MLP neurons of a small language model. Each row is named by its layer, matrix (gate and up: input weights) and neuron, and shows model dimensions 80-143. Each number is 128 + 32 x the weight over its row's rms, rounded and kept within 0 to 255. A neuron's up and down rows have the sign that makes its largest values positive.
After each neuron's rows, "fires on" lists the tokens most often at its 100 highest values on Wikipedia text that the model never trained on.

L6.gate461 [110 119 123 103 128 136 144 148 158 177 188 126 138 167  99  72  53 169 136  52 184 111 152 101 147 107  56 160  76 128 148 128  92 160 152 122 175  66  68  98 139 183 127 150 129 101 167 118 100 101 145  94 111 138 138 101 116 188 104 145 126 181 136 124]
L6.up461 [100 137 199  91 161 135  80 164 115 129 127  94 144 150 132  79 109 134 120 143 174 165 163 121 129 152  79 153  68 148 113 108 106  79 131 202 134 168 135  54 123 141 134 115 163  79 108 143  96  87  94 105 100 112  74 107 103 153 119 139 185 203  73 143]
fires on: "which ", "and ", "that ", ", "

L2.gate100 [127 133 131 172 109  98 156 132 149  53  76  91 136 107 127 160  62 141  49 171 164 100  71 114 127 159 161 157 118  79 151 135  65 154  98 139  95 122 108 126  91  82 162 132 141  61 160 127  98 146 144 143 129 125 102 127 128 125  80 145 116 139 125 120]
L2.up100 [148  95 155 146  60  87 144 149 127  67 168 129 171  91 174 214  99 141  97 114 166 164 107 171 141 119 166 161 124 135 212 111 106 118  79 146 133 143  90 129 112  98 124 167 134  98 127 157 144 168 194 160 157 179  97 135 130 126  70 153  90 149 103  98]
fires on: "ant ", "Y ", "side ", "ants ", "or ", "tory "

L6.gate250 [117 109 153 101 131 159 171 198 176 142  89  98 148 152 110  90  90 150  99 122 155 106 163  95 109 184  87 159 136  96  75 100 137  80  88 136 109 146  90  92 125 137 169 158  98 111 154  86 124  97 134 174 138 162 159  72  59 157  89 151 145 129  99 174]
L6.up250 [110 139 164 167  70 181 127 152 154 125 155 121 141 118 109 170 169  67 118 136  97 224  96 152 106 150 106 119 163 103 175  44 136  91 151  86 117 102 186 120 142 107 133  96  87 148 103  64 216 149 141 100 136 109 146 141 127 131 118 137 120  75 156 167]
fires on: "8", "D", "D ", "C", "9", "E "

L2.gate290 [ 86 118 107 179 106 124 109  96 154 128 103 182 123  92 158 154 122 108 111 130  96 110 152 180 119 111  93 139 122 120 169 128 135  65 121 123 175 178 180 109 116 119 128 122 168 154 142  85 110 174 173 150  94 141 105 158 139 126 132 170 124 117  98  68]
L2.up290 [ 98  80 164 119  95  95 135 148 145  80 151  75 201 188 160 147  78 103 162 125 116 126  98 123 179 161 191 152 169  89 150 137 139 139 130 142  88 147 145 132 137 157 142  90 165 138 145 136 120 108 166 127 135  70 117 166 118  68  90 147 136 152 181 135]
fires on: "ing ", "While ", "On ", "Like "

L5.gate184 [153 100  93 104 174 142 110  99 103 141 148  60 105 121 102  93  92 164 108 175 112 147 104 166 168 102 150 169 194 110 120  76 102 113 123 139 162 179 189  60 151 180 156 160 204 137 103 152 141 140  71  64 146 150 101 159 109  93 114 109 167 156 131 121]
L5.up184 [123 107 161 175 101 132 169 121 139 129 119 137  65 158 104 142 152 138 102 138 151 122 159  74 126 185 147 161  93 109 147 117 124 127 147 135 165 178 164 127 128 134 102 135  80 139 123  55 144 129 133 160 103  98 173 159 161 127 135  58 200 170 106 122]
fires on: "8 ", "7 ", "5 ", "3 ", "9 ", "0 "

L5.gate9 [121 186 133 133  92 156 133 114 130 145  82 127 147 157 126 158  98 134  62 125 136 130 115  81  98  91 166  98 183 119  98 162 180 179 144  73 141 103 104 158 122 109 118 134 166 126 174 142 153 137 165 111  95  89  76 110 113 124  77 142 174 183 100 108]
L5.up9 [130 124 131  93 114 175 122 118 121 149 123 117 126 154 166  99 117  97 126 152 120 176 126 122  97  70 116 181 124  66 146  86 150 113 148 123 128 192 121 129 152 197 101 174 132 150 138 147 150 114 166  96 146 129 153 156 105 171 163 138 166 126 125  63]
fires on: ". ", "; ", ".\"", "). ", ".\" ", ":"

L4.gate452 [ 92 112 164 123 161 116 111 106 158 125 180 149 107  90 180 104 119 158 105 117 134 192 144  95 155 116 162 118 119  94  89  93  93 128 121 144 124 135 135  68  38 104 156 172 147 134 126  77  98 151  66 109 180 126 155 171 165 154 132  73  41 103 136 155]
L4.up452 [103 152 106 142  95 120 183 169 131  62 164 138 166  94 118 159 104 140 112  92 112 137 126 160 147 117 165 126 196  79  89 127 105 128 163 135 111 140 146 125 183 154 100 152 113 132 163 135 158 149  82 107 127 105 219 161  97 168 135 121 118 131 110 140]
fires on: "202", "Ty", "Sy", "sy", "cy"

L10.gate120 [153 187 136 141 159 148 143  67 135 177 103  82  83 159 148  81 156 127  63 132 127 101 156 131 108  79 121 135 177 131  82  96 137 152  85 115 128 121 119 105 121 137 174 131 131 175  99 162 151 134 146 104 147 111 131 149  65 104 144  40 100 130 158 126]
L10.up120 [113 164 112 132 158 156 157 119 165 116 125 173 133 167 147 162 140 187 115 131 126 138 134  65 185 118 188  61 158  93 123 184 162 150  71  91 120  73  73 125 143 129 128 136 102  81  91 142 149 115 194 111 108 132 144 147 145  78 128 145 114 109 121  45]
fires on: "| ", "; "

L3.gate279 [ 57  82 142 139 150  98 159 115 124 103 214  61  80 109  88 140 167 142 142 116 132 142 126 161 114 118 146 155  82 146 162 115  75  67  99 170  67 221 138 120 128 139 120 136  90 113 125 179 154 119 142 131 147 123 184  73 136 103 170  89 121 156 115  70]
L3.up279 [145 151  97 215 143 148  88  79 123 172 154 134  90 139 115 111  97  71 118 144 116  82 123 115 171 137 126 155 110  70 173 137 133 147 113 126 138  88 162 145 114 112 184 158 144 128 130 163  75 157  70 142  72 127 135  69 141 106 105 124 122 119 130  83]
fires on: "202", "them", "history ", "legal ", "data ", "history"

L3.gate332 [138 151 144 138  94 163 137 175 166 109 100 117 103 149 189  97 183  92 142 179 156 127  88 119 143 149 152  88 136 146 111 139 111 142 120  96 167  92 137 141 194  82 155 161 100 150 112 159 121  86 147  53  94  70  78 147 122  97 115 137 165  78 102  78]
L3.up332 [109 151 143 161  74 145 115 156  50 112  83 148 130 148 169 160 103  49 144 100 224  97 109 114 151 150 117 105 124 130 174 189 204 122 110 115  68  56  85 140  82 100  82 164 116 163 133 113 163  78 185 124 144  98 106 104 121  92 114 186  82 101 120 108]
fires on: "3 ", "7 ", "D ", "9 ", "|---|---|---|---", "5 "

L3.gate74 [124 121 128 197 210 156 110 110 117  78 160 121 102 112 140 112  90  94 112 131 143  97 139 156 105 108 141  88 155  92  75 115 129 101 137 178 121 144  89  99 122  72  97 146 180 121  74 169 166 124 163 118 121 138 153 137  81 129 122 112 110  82 139 135]
L3.up74 [157 117 155 119 184 163 147 109 156 107 140  79 192 163 145 104 147 156 124 204 109 130 178 197 143  74 123 110 102 121  98 130  30 170 165 128 161 170 138 118 125 126 166 128 117 134  92  91 144 192 176 168 116 123  89 158 132  79 158 137 111  96 137  94]
fires on: "ley ", "4 ", "he", "H ", "em "

L4.gate555 [ 93 158  76 106 111 113 136 183 163 158  57 170  94 132 143 152  76 193 142 144 119 169 138 109 133  92 122 149 151  89  91 132  96 180  61 111 112  79 131 116 111 129 145 127 123 132 135 161 181 132 114  97 135  94 188 166 132 120 102 118 175 156 132 144]
L4.up555 [ 86 116 103  71 107  92 134 152 152 148 114 168  86 140  87 160 145 161 123 105 111 130 110 133 137 124 160 112 140  92 124 107 126 121 101 141 207  97 105 107  61 152  55 131 140  78 123 133 201 139 139  41 117 160 125 130 131  98 138 132 109 147 116 114]
fires on: "; ", ": ", "– ", "(", "—", "- "

L6.gate256 [135 143  69 131 144  87 145 153  86 149  98 165 154 110  95 109 131 209 129 108 139 192 178 110 120 189 135 163  41 192 125 178 136 119 133  94 163  95 103  81  68 126 151  91  60 113 170 111 193 171 158  96 128  78 138 122 123 123 154 156 119 124 162 143]
L6.up256 [138 122 130  69 159  74 140 101 130 128 172  73 129 120 132 123 137 142 157 125 120 101 116 106 102 139 160 120 112  90  99 133 116 123 174 153  73  80  91 164 152  86 172 108 183 101 123  64 102 128 141 116  87 169 139 112 140 101 122 135  98 138 199 111]
fires on: "-", "find "

L4.gate163 [102 162  94 140 132  77 109 113 136 199 112 213 100  99 101  83 169 112 156 131 159 134 123 145 105 158 144 161 144  73 144 152  64  76 117 125 179 179 100  95 123  91 155 150 124 127 164 118 110 134 149 152 144  97 182  75 120 123  99  65 158 119 155 114]
L4.up163 [109 120  77  91 123 116 106 148 155 118 110  76 108  93 104 139 187 101 136 158 135 109  60 146 125 130 186 135 159 118 113  74 158  78  90 130 118 129  70 174 125 196 139 186 119 151  99 131 109  91  99 172 130 135  97  77 122 125  70 133 172 133 150  87]
fires on: "Men", "anti", "Au", "Racing ", "Par", "Motor"

L3.gate53 [101 117 157 135  85  83 125 141  81  93 114 123 128  47 147 120 136 135 153 130 127 157 110 131 117 102 152 126 165 144  88 180 188  70 142 151  83 165 159  93  78 133 115 105 143 164 115 174 162 111 140 154 133 137 135 157 126 168  48 187 162 128 149 129]
L3.up53 [ 88 168 117 105 161 125  78 200 149 129 113  94 112 160  69  88  56  81 114 124 145 124 149 122 127 124 100  62  87 133 184 111 161 125 149  90 154 123 161 114 108 112 148 204 142 190 118 138 103 117 185 108  66 109 114 154 121 152 133 127 131 133 118 116]
fires on: "us", "os", "time", "embly", "years"

L10.gate36 [103 116 164 137 114 115 129  76 169 138 150 145 121  79 147 119 163 157  94 176 139  64 190  87  94 141 100 141 176 181 121  88 164 150 153 169 116 123 139  65 168  80 167 132 160 145 169 131 111 124 147 109 147 154  84 162 135 130 118 104 108 154 106 158]
L10.up36 [113 167  94  82 131 129 129 118 146  83  92 151 117 163  94 106 172 180 109 129  78 146  89 144  90 164 153  60 181  86 100 138 131 114 151 185 101 139 135 173 153 153 135  96 133 115 131 151 171 158 134 116 111 115 182 119  99  58 136 118 113 133 154 116]
fires on: ", ", "| ", "."

L6.gate563 [155 136  94 120  88 114 124 104 136 209 152 169  73  97 175  81  82 164 108 166 127 169 153 119  75 146 151  99 144 111 113 138 107 156 118 152 163 120 139  32 147 170 169 127 100 123 112  98 112 131 121 160 133 121 214 143 112 139 157  77 126 102  96 169]
L6.up563 [135 114 144 211  46 125  77 146 134  94 131 175 148 125 124 141 121 157 138  80 162 104  70 185 114 138 135  98 111  89 132 102  57 128  94 134 141 141  53  48 139  75 179 139 101 118 128 152 105 103 120 151 177 124 101 175 140  91  93  86 122 191 116 116]
fires on: ", ", "and "

L6.gate303 [113 127  89  93 103  98 118 212 142 113  98 159 100 183 128 125  60 144 124 119  73 164 106  83 111  81 138 138 202 106 154 176 159 169 150 109 141  89  79 106 152 120 135 124 111 102 139 148 135 124  95  97 159 114 113 150 145 114 126 122 159 175 108 147]
L6.up303 [134 166 117  95 148  96 104 170 170 131 158 138 150 144 184 159 170  71 136 128  83 150 135 127 168 131 117 130 111 154  75 121 140  96 125 139 159 151 106 124 126 181  97 172 155 157 101  80  95  36 133  83 135 133  82 138 154 190 117 181 178 139 110 122]
fires on: "but ", "where ", "– ", "202", "("

L4.gate82 [135 127  72 170 175 179  94 125 124  73 167  97 113 155  80 125 110 132 144 147 137 139 132 140  98 144 147 117 134 145 105 101  92 132 161 171 164 192 183  75 149  81 137 117 119 158 130 211  68  98  75 180 101 132  74 129 163  97 125 181 145 117 115 147]
L4.up82 [130 119 148 152  94 135 155 126  61 128 165 146 105 167 140 132 172 118 120 126 164 122 165 106 145 148 147 153 116  97  59 135 112 158 132 147 126  94  90 144 113  95 170 150 121 141 144  89 172 112  95 153 124 101 135 144 112 116 161 143 126 112 151  87]
fires on: "ari", "edi", "ari ", "ini", "ili", "oli"

L2.gate391 [152  92 158 134  94 132 104 137 130 122  96 153 134 107 136 156 187 105  71 162  99 103  94 159 132 110 161 166 165 107  88 130 160 107  85 190 101 181 218 130 101 144 111 127 157 146 117 103 184 133 133 201 162 175 133 167 102 125  90 142 109  94 107 130]
L2.up391 [133 178 118 185 120 125 195 112 131 157 169 173 163  93  97 122  92 136 167 142 127  96 118 106 127 134 147 159 198 130  92 113 151 169 100 104  94 118 155 102  83 103 105 113 131 181 141 140 219 147 119 142  85  55 166 120 141 112 157 121 147 127 126 162]
fires on: "| "

L3.gate58 [124 118  82 134 151 148 167  94 110  96 128 145 176 141 113 111 158 102 108  91 106 133 130 141 144 134 162 168 163 119 157  99 164 137  77 110 191 142 104 142  95 175  81 121  99  97 184 140  98 102 141  85  96  90 119 187 166 138 133 166 113 163 186 124]
L3.up58 [100 143 102 122 193 108 148  83  72  59 115 156 114  55 117 155 179 125 105  93 131 129 148 109 141 116 123 135 157 145 140  98 127 106 129 181  98 142 156 179 107 129  82 148 163 135 141 164 111 104 121 108 144 148  98 150  92 109 117 190 109 155 135  72]
fires on: "e ", "s ", "t ", "if", "ate ", "ase "

L6.gate418 [116 184 152 123 100 146  99  81 188 133 113 107 169  72 149 126  82  94  48 166 148 133 170  91 160 169 162 140 161  87  83 143 134 166 122 129 137 149  52 120 126 104 139 121 128 181 129 131 155 124 134  55 112 124 120 125 148 112 151 155 141 155 128 150]
L6.up418 [133 164 140 167 105 184 132 127 143 114 181 123  95 107  62 111 156 150 128 176 136 159 235 122 173 123  61  84 111 136 152 143  86 149 169 132 126 124 192  97 169 110 163 197 131 118 157  86 121 114  99 135 200 138 173 131  89 187 151 133 187  85  82  82]
fires on: ". ", "). ", "(", ", ", ".), "

L6.gate19 [129 107 151 136  72 125 172 110 163  94 134 123 100 142  96 152 186 156 123  81 143 133 146  82  91  93  99 116 140 115  94 173 107 128 162 136 160 160 156  86  61  76 163 135 121 155 151  80 124  76 132 178 142 159 164 117  79 176 118 108 148 147 143 168]
L6.up19 [148 165  79 126  73 140 183 165 172 141 108 133 153  84 129 128 147 148 108 187 172 103 116  68 140 101 127 142  93 134 132  88  61 136 145 119 159 164  77  93 135 100 104 197  58  98 125 102  88  96 133 165 151 140 105 132 128 141  62 176 170 145 144 116]
fires on: "P", "M", "D", "V"

L3.gate397 [ 95 115  95  82 149 127 151 151 170 219 181 139 178  74 136  82  72 130 106 158 145  62 100  91 135 108 125 136 151  92 150 116 113 179 133 110 136  80 127 118 114 111 125 100 108 113 152  98  97 124 159  87 171 102 174 106 111 140 115 103 126 102 107 167]
L3.up397 [ 86 105 133 121 112 168 146 180 168 151 128 145 138  93 153 144 102  93  60 105 121  74  76 145 100 132 133 153 176  81 126 108 161 165 112 157 128  49  88 133 129  47 142  71 146 153 118 129 151  78 169  55 130 122 145 112  75 144 109 145 150 134 111 140]
fires on: "| ", "–", "Sc", "Z"

L6.gate533 [108 179 106 111  71 173 136 140 155 170 130  92 125 114 158  85 110 210 146 111 176 147 134 133 141 141 120 155 183 115 138 123 112 169 123 127 176 145  64 132 189 116 125 202 136 123 195 145 144  82 137 113 138 110 161 127 115 126 212  94 134  65  74 165]
L6.up533 [155 138 143 156  96 131 108  88 132 141  87  93 156 162 113  82 138 140 146 148 162  85 168 168 100 145 126 206 125 138 103 126 116  89 161 154 121 135  47  30 155 147 125 172 193 158  95 151  89 201 168  94  84  82 134 146 163 111 120 153 139 133 141 104]
fires on: "and ", ", ", "; "

L10.gate483 [ 99 194 123 133 114 133 162 128  96  91 167 149  77  95 165 119 101 166 133 118 175 118 165  89  80 140 137 128 140 175 125 111  79 196 212 114 133 155 184 140  91 144 129  95 147 168 166 152 129 127 158 148 158 151 113 117  43 160 210 207 163  82 165  64]
L10.up483 [139  74 144 155 125 155 145 120 149  78 113 113  55 115 170  88 107 144 116 132 110 126 173 135 103 106  96 210 103 147 132 104 148 108 146 162 129 182  82 114 127 116  87 180 143 138 139  77 145 117 185 151 204  95  70 107 132 147  80 126 143 125 146 143]
fires on: "G", "D", "Gl", "P", "Ch", "B"

L4.gate318 [150  64 115 156 135 111 124 133 195 133  99  89 144 135 130 129 137 194 116 133 122 138  99 102  75 146 204 165 147 105 102 135  89 159 154 126 144 169 125 111 143 159 138  97  46  99 134  98 105 126  72 164 124 127 120 170  89 126  87  78 137 164 122 148]
L4.up318 [101 130 165 134 123 121 145 119 154  97  50 129 108 116 135 164  98 103 124 117  38 136  87 111  70 126 182 135  92 128 129 107 133 118 152  51 108 115 166 107 128 163 111  83 116  92  10 134 121 173 110 147 116 125 140 102 139 141 185 121 146  84 113 171]
fires on: "9", "P", "p", "10", "8", "20"

L6.gate385 [124 124 160 115 115 180 120  99 128 194 164 136 152 113 111 161 110 147  97 103  88 201 127 108 145 131 126 219 159  85 100  98 147  88 144 107 221 101 197  67 194 125 135 128 128 128 103  95 106 125 107  62  95  89 136 106 188  94 148 114 132 128 147 148]
L6.up385 [140  89  92 165  70 108 162 110 147 171 167 144 184 121 154 101 104 118 115 163 134 139 100 113 151 162 157 177 170 113 170  75 128 115  88  97 108 133 146 111 130 157  87 103 170 149 121 120 151 167 132  50 122 122 172 110 115 154 131 125 100 118 116 144]
fires on: "7", "6 ", "1", "7 ", "5 ", "2 "

L4.gate252 [183 106 107 133 179 134 103 116 115 148 136 130 102 121 151  81 134 148 171 142 100 114 142 128 138 160 120 140 111 133 156 162 124 112 117 117 211 143 129  84 113 101 100 140  92 158 174 161 146 140 195  78  74 156  94 107 142 125 145 136  79 130 130 189]
L4.up252 [116 144 106 152 130 116 152  73  89 176 117  89 158 154 214 140 162 146  89 150 146 120  98  48 111 150 155 164 127 136 148 147  84 138 112  83 104 128  72 105  96 100 153  81 190 152 100 130  81  96 108 122  89  59  99  74 140 133 197 178 143  98 132 147]
fires on: ".", "-", "19 "

L10.gate126 [ 90 139 142 149 121 126  83  49 159 157 124 125 102  92 188 115 129 138 120 167 129 139 174 125 162 130 118 129 165 146  86 122 128 145 121 130 128 105 126 116 146 138 153 132 125 154 147 142 146 158 136 108  77 100 116 140 105 145 144 109 103 141 113 142]
L10.up126 [ 73 127  98 130 133 129 104 135 195  99 128  94 116 140 126 136 107 142 172 138 117 136 125 111 183 116 110 152 123 151 173 149  66 138  89 108 203 106  91 184 140 103 108  44 153 130 149 199 120 188 147 127 119 131 146 107 154 137 107  85 133 130 112 135]
fires on: "-", ", ", "), ", "| ", "\n", "; "

L2.gate540 [100 133 191 116 115 117  97 159  72  76 139 185  99 129 132 142 139  76 148 170  96 103 138 133 100 138 116 155 178 137 100 142 144  40 154 152 122 170 190 142 101 106 163 103 201 122 122 117 189 135 135 130 108 159 154  97 116 149 128 155 183 118  73 132]
L2.up540 [136 104  93 115 141  89  90 181 130 170 160  74 125 134  96 153 104 143 157  63 117 139 127 100 193 139 133 125 118  84 185 137  85  98 137 184 148 119 145 105 133 105 162 159 158 190 139  68 103 125 165 126 147  96 178 154 102 102 100 127 142  86 150 132]
fires on: "s", "os", "As", "Tur", "as", "us"

L3.gate294 [136 115 141 122 137 117 127 111 130 150 191 128 102 142 143 145 129 137  74 136  94 112 151 147 117 122 135 119 208 115 105 145 186 162 159 141 124 146 124 134 140  80 140  68 142 138 132 137 155 136  77 191 140 154 130 156 162 134 177 120  87 116 138 123]
L3.up294 [193 114 119 169 194 105 115  81 139 169 167 198 168 122 128 115 115 166 142 143 158 141 171 103 144 129 140 110 137 157 200 173 153 127 108  73 203 104 124 117  83 158  33 102 101 112 122 176 162 151 164 133 135  91 112 121 158 124 118 150 118 123 109 130]
fires on: "| "

L2.gate13 [156  77 137 119 176 144 123 103 108 140 174 131 192 155 225 122 147 165  71 138 130 161  79 188 116 112 146 156 168 139  90  83 128 108 116 132 118 179 122 113 164 212  63  69 165 153 135 136  71 126  85 160 129 137 156  91 111 118 131 166 122 102 190 161]
L2.up13 [178  94 131 105  70  98 157 130 109 222 152  74 177 141 146 112 106 162  60 113 113 174 117  91 168 176 182 114 173 115  80  54 163 142 134  68  98 107  80 102 149 100  87  54  97 165 109 160 145 135 199 145 141 115 153 141 180 146 166 102 189 146 129 149]
fires on: "| ", "53", "50", "51", "12", "40"

L2.gate123 [140 117 164 123 150 128 130 141 157 132 108 209 106 138 166  40 152 132 134 162 116 135 152 136 131 196 153 140 121 145 123 134 166 133 131 109 194 135 150  47 137 161 113 109  94  61  98  78 154 136 136 139 128 161 125 181 139 113 114 122 149 151 137 148]
L2.up123 [132  97 174 170 189 106  76 125 127 107 117 132 103 137 116  93 161 101 133 107 117 125 133 157 145 220 109 145 120 151 121 128 149  61 104 149 153 137 118 113 143 122  70 141 174  36 128 128 120 148 158 160 110 196 114 186 112 124 120 170  98 162 127 145]
fires on: "released ", "put ", "titled ", "found ", "called ", "seen "

L4.gate5 [155 129 103 116  43 161 102 106 119 119 179 127 120 130 124 142 195 161 125 128 150 102 136  95  92  47 107 132 116 131  58 159 162 147  82 141 175 133 149  96 136 125  92 159 132 147 105 110 138  94 203 155  95 172 124  97  60 139 121 157 137 186 140 171]
L4.up5 [116  87 171  93  74 163 112 111 130 121  57 135 126 119 111 127 127  86 100 146  92 135 159 121 106 166 123 128  64 115 113 118 183 149  90 118  59  89  76  78 111 102 191 100  76  73 168 184 160 139 103 153 127  49 174 154  77 165 118 156 102 123 164 137]
fires on: "c", "d", "B"

L5.gate176 [131 147 179 130 126 108 121 162 166 147 167 125  95  62 104 143 164 102 164 179  98 198 127 120 130 168  83 193  87 124  50 146  93 128 144 140 134 107 130 105 111 137  98  81 100  77  94 102 195 168 115 114 154 190 165 163  50 109 132 141 131 174 130 160]
L5.up176 [130 148 156 103 110 115 139 138 143 143 168 120 116 114 146 152 172  75 129  89 128 157 108  96  20 140 115  61  97 112 127  89 209 158 121  59 111 138 137  79 156 118 177 102 107 169 121 128 122 132 164 131 153  83 112 116 105  73 137 143 148  87 177 157]
fires on: "–", "-", "Cal", "Rock", "Dal", "Liv"

L6.gate464 [148 136 147 112 124 118 104  97 200 117  96 106 214 144 136 139  92 204 108 183 167 107 216 175 105 156 184 136 173 143 123 130  85 172 138 136  87 108 135 128 136 103 144 116 147  92  79  87 107 149 130 125 112 169 203 117  91 176 129  82 139 170 149 174]
L6.up464 [114  95 151 180 157 120  88 140  86 157 117 185 117  54 123 131 109 122 117 111 111 178  64 134 106  87  95 184 158 153 172 168 154 125 144 125 156 137 122  82 105 116 144 116  80 139 114 149  74 118 109 149 144 162 188 144 153 140 151 182 178 124 148 162]
fires on: "8", "9", "3", "7", "6", "5"

L2.gate17 [203 156 167 182 139 109 120 139 103 132 102 148 121  95 113 128 185 117 130 119 187 128 141 151 175 216 112 141 147 136 149  99 135 123 172 153 102 165 134 113 144  73 175 118 129 126 149  69 179 112 110 122  87 131  74 109 110  66 162 118 176 152 118 129]
L2.up17 [162  45 148 135 114  69 161 124 105  53 140 136 156 148 155 151 159  57 163 108  95 148 116 163 150 128 126 160  66 131 132 154  99  87 128 127 116 182 133 169  89 113 129 146 112 142 118 157 157 206 103 153 143 155  97 141 133  72 103 144 105  93 205 133]
fires on: "ar ", "ar", "ant ", "e ", "ars "

L6.gate102 [160 168  21 102 128 161 108 130 130 103  73  57  89 111 121 120 189 136 128  94 139 170 177 130 135 164 113 114 158 173 149 154 133 134 118 116 105 100 120 106 119  96 161 148 123 170 132 125 117  74 166 164 138 113 105 151 119 140 112  63 126  94 145 132]
L6.up102 [ 76 133  99  74 149  90 139 117 133 136  81 156  52 122 124 176 196 113 124 101 116 146 179 160 109 167 162 132  96 146 165 109  96 110 128  99 123 110 140 112  79 140  85  99 105  95 147 123 115 125  92 116 135 113 140  87 167 188 122 165 139 128 150 136]
fires on: "car", "United ", "9 ", "Roman", "1 "

L4.gate464 [ 93 109 145 132 146 108 139 116 147 152 123 161 130 129 103 193 136 119  63 201 177 116 120 144  75  70 180 105 102 141 169 115 124 177 127 118 152 162 156 100  74  96 152 129 131  99 179 139 111 148 154  87 146 126 128 104 137 121  70  88 106 138 135 118]
L4.up464 [ 82 185 152 103 100 142  88 120 147 149 108 138  94 117 161  89 144  81 131 127 129 108 155 113 127 129 165 149 138 167 212 112 138 127 105  74 118  83 172  53 105 223 144 106 143 121 110 111 116 130 128 116 110  89 108  99 100 228 126 136 143 191 132  75]
fires on: "Her", "For", "Gu", "Pri", "cre", "Ber"

L3.gate561 [165 113  67 166 152 166 122  56 102 140  58 118 139 156 170  77  85 114 122 144 153 143  84  66 155 105 155 118 158  76 116 164 120 120 132 168 144  91 133 101 138 111 169 168 110 142 127  73 147 157 150 128 149 155  76 143 156 108 121 132 141 153 145 173]
L3.up561 [102 105 123 110 165 141 122  94  75 103 110  71 126 153 172 124 164  41 159 110 173 109  65 130 106 155 134 103 142 145 152 110 140 132 134 138 124 126 168 175 161 109  55 129 116 136 141 116  75 168 119 140 117 131  65 176 144 139 144 135 126 142 164 135]
fires on: "er", "ent ", "t ", "re", "co"

L10.gate84 [147 151  89  86 133  98 154 161 129 137 130 116 144 132 103  83 198 119 122 146 119 134 143 142 119 112  91  84  98 173 120 155  81 165  97 153 132  46 125  71 201 115 171 108 114 101 171 101 172 102 110 116 100  92 179 151 121  83 149 205  89 126 143 150]
L10.up84 [ 74 123 108 151 150 135 112 124  99 149  85  94  74 138 146 134  99 107  73 156 123 118 172 135 119 120 155 157 157 107 173  90 104 118 137 181 101 123 149 175 159 110 104 141 171 139  97 166  90 119 125 166 141 138 134 119 102 102  91 116 158 131 213  87]
fires on: "-", "."

L2.gate103 [107 116 173 147 107 117  88 150 123 111 144 116 136  80 182 198 195 121 135 164 165  83 111 157  94 110 110 120  73 132 112  87 126  69  91 183 138 180 124 161 137 136 124 114 214 144 135 137 169 153 123 172 133 134 148 105 141 119 118 164 116 104 128  92]
L2.up103 [ 73 120 166 150 110 134 145 113 139 135  72 112 140 129 104 136 173  88  95 157 180 106 160 178  68 168 100 156 115  95 148 124 129 147 114 160 126 156 152 118  98  84 123 124 148 137 148 182 105 143 145 152 148  37  80 126 101  74 105 101  68 136  94 112]
fires on: "al", "10", "B", "A", "a", "12"

L6.gate158 [ 57 116  94 180 154 131 140 169 130 121  65 170 147 127 165  55  99  83 124 128 128 136 117  91 149 123 126 151 143 163 160 112 101 123  95 120 170 128  61 143 156  88 176 110 150 120 152  82 103  78 180 148 133 144 170 184 107 104 158 138 132 154 150 112]
L6.up158 [123  33 102 120 106 116 192 154 124  74  95 133 167 114  65 126 166 125 122 123 187 109 164 122  98 109 124  68 128 138 109  99 108 120  90 155  84 182 162 151 132 108 122  84 135 102 122 137 142 206 122 154 148 189 115 145 102  94  79 148 135 118 152 144]
fires on: "s ", "t ", "I ", "to ", "'"

L2.gate479 [134  39  69 128 129 166 122 153 110 131 106 107 153 200  94 134  89 104 151 102 117 131 139  68 169  96 111 133 109 121 144 128 162 122  70 133 156 109  96 114  96 161 104 161 124 166 131  94 140 122 129 174 137 136 114 177 138 157 149 141 158 125  86 177]
L2.up479 [156 104 127 151 117 159 140 114 110  96 134 159 112  85 120 134 127  91 149 105  92 123 140 151 135 148  66 130 132 166 178 111 158  67  99 165 135 137 164 153 106 109  50 126 107 132 116  85 131 181 128 127 154 181 110 135  95 112  94 135  98  64 163  87]
fires on: "t ", "ess ", "tions "